MLP neurons of a small language model. Each row is named by its layer, matrix (up: input weights; down: output weights) and neuron, and shows model dimensions 528-623. Each number is 500 + 50 x the weight over its row's rms, rounded and kept within 0 to 999. Numbers have three digits each.
After each neuron's rows, "fires after" lists the tokens most often just before its 100 highest values on Wikipedia text that the model never trained on.

L4.up170:561430520528578471485463456502466538486492534498486591467509485584414524596495400457501497407320508393574425409493486474538550427483496583581494503530558451437457436531401469555429468529546459535503517514457430487447472460492500519430532562527532481552510472555532443572459439505464450520
L4.down170:463528470459528435527516509463471479516606474555508503530348501540475379576460501532398487544434489557561471475498511541554367503548483496434593575420421537537476527569529530428473554571529571432521513532546496451453558482469478458598482464385501510498516483574486503516512542572530515543
fires after: "|", ".", "people "

L4.up760:459526527498517627509495564518480452462476524566583558483501468536456456442488463431555502464401556476550407509507507512558483523486420528478463455527470624470461558488560508482414486546453466574570523518503456585422562514478548577452433378428454522460444534535501471517426455622457610498
L4.down760:570460472511573472459372383423524592474576447556552550519494479559501574453458416528466487489503510424530464452593448450478545562504476471514514508511514578515555518495484521551473517425582475447449453520573442538542488467495554476513444483557514460457538555639530507539528482471466518594
fires after: "|", "."

L4.up2067:568512493548492465487456531433465450496510518584454501435552474502511494536517465578497491515533497466555550382451530504535499510399536513483538540484538457523399518457501454419542443566460497553485564498429523445364552437460446516419414518463532525378533510538477451550491473632535472536
L4.down2067:489503550507502521427430497617489455495552477565475412505419495466470518502465526434524452382543484576400518601535482495518437560479385470519522539464475423508522344497440508490474501438436515577482446547486528536465487478493543517501466444526423362498581575547472443580459531413530541575
fires after: ".", "|"

L4.up2175:524512589441502553489538505565447432607532558444535597461492444515458519512583425451500608493504486489547580491476499409501531505543476565461519593513487555469483493489473453529496379500575528508514570537517511436513515482508520481442542576410517553439439528523518389483439465464529530483
L4.down2175:534504414591482418457403512468498548491487536537482529479462501476425509512531520575459454542550500425567517460444572499524543478515566472450478462575542469500438501515539519420532575564526470561415508552504436473492579539477432486517583453598484397510603531498473488543571577478461508599
fires after: "|", "."

L4.up2465:437487558510585482564464543499456426451587473436506481474477431418458495460517549413542463523490509508488546411477520522561504519528535426595482429524520530548490520535487510511452433519454421480476466503480530518513530600466438547465438461467451543562480576493481507501448516419545496464
L4.down2465:477394556525496543508438536293552459482444526452512495408439512484496442482444525543552496491480527555495523545489465458434447478486492572500558505509482522533549554468432487453431533559547432505510500544502466414499341470416531481409517520526548514504546521542456477583524553493448513556
fires after: ".", "|", ")"

L4.up548:383497483518509578560548468464524652516438504604560484421501408515466459593505583436456604459488531537559499477503503504571542544469508514453495468567542396531484477545531530532441498486452522467493515538538447552546500482456459464455445524448550465498492434374570521542433519554490522548
L4.down548:469480507553459413393458454547439538499528418519472513559392503489484556449458537513390391436491482424570501454468455501570460467495521456482511530519513478460472550569533520427522556442577550584404454497508519418491509450567531491548480421423457396510546542495552498452520489477554478479
fires after: ".", "|", ") ", ")"

L4.up1880:591471592496482569500475526539539534555482520540434493489454537453437500573461517434392462465486405508548469432448559550471466469515491602490504417579498528491461485508486495490485573496518524479536576606646528535530513636548503508456468426504476535446446496397499398488466481496445435489
L4.down1880:528613662435450497468396532492511561516501545504481534483569482503561443548530510414525489553523526587512479505518500472498442513461535454491529416579430524463520499493517491576491470536558492540446501562486455436387529440529498444517479501384461537579469517639525457453432529597496418543
fires after: ".", "|"

L4.up1515:472470462534573537422503441416412448414470507515510474516525520507503541455528571494472471506483577576588513495421482512543467472509502609522410565521475425450464501507464511564461547507529508554568543434493503390515420502515501482471438433471542483525526612496526543498543542489393475556
L4.down1515:515591489476537494553513500560452458546530532555456509486458462548566512446485523458510498480492491489436527496435471490543539513509475588518477462477439421455501414528485496555465523565528448541501489529529453526519484437487570443416434498499498463507411578461538490586532384569459489570
fires after: "|", ".", ")"

L4.up2005:544481490527514461506557533551466539532517449363565524534577417588463433487621533515484455420548506418559483428408537591515601537489504438531527460552442496549427554528486445514543483521427611527517525500464504417441443483545567525460494457569481644411516529486399573445631528517490555512
L4.down2005:506537475479461507429478459547473514497508511434525486577467537436469443504466440497450458533536489550527551468412519494554477492358499499464469565442417451484511467412480499478492503528547519522485514495552558561440479470496473475492445442487422444530525521459456424448501472526507456483
fires after: "|", ")", "."

L4.up1128:539574486530545457468489405529537462493453403573455522476447524450448551600397467521498456498511555528493466494519419463498599577522553533477555498507534392491706467464523486524501447543532553531484592579544441534490532547445565539504457438459450416501446494521578443606566534601545554545
L4.down1128:489494410545519483488514525479397555523541546492478497427523498478501558416443515495526403507445449526414483494555578540491446463504561573456590508507395514549472516556517524501459431504551504450510511479517472502453336471485539486474524495448584452474486618416535471457541479442524467460
fires after: ".", "|"

L4.up1722:562451513567558530429445534542443554494562500555505436454428445511406473610537474471418471494390540503583467445460489484562426489451470493476514420542514459446523555498470482499487467501516459521540481507504541491449504527509554619470533444435502533533486531610466449511558593449482550528
L4.down1722:524539535451547419451494508545491558542542524583455505517469549513484520562489489596540455447488479462533462513448446499585561470455465453461543499521471452525500456490527486505477470511458545457469484510577472584512483510545505432534548428511533500479515562562478574510583510370470540503
fires after: ".", "|"

L4.up2184:479446525509454447551480506552495435566486538525509540497458567470370463494464513322563449471440455481497500555472531461480540423578478440538470539516510468455488480526487579508453470478478448560410501481494508473472487468441548396488515526419438616517420524524507531450435451523464456524
L4.down2184:466549542458582502418499547516494470545469478556453507489549444497509495415480552488502413464476513511493502516529494519450348492528444528463566632503451503460510499562429562594535517534511523489504500499455511544459478413529524362551436435375439512479452537493501440467398412497553589590
fires after: ".", "|", "\n"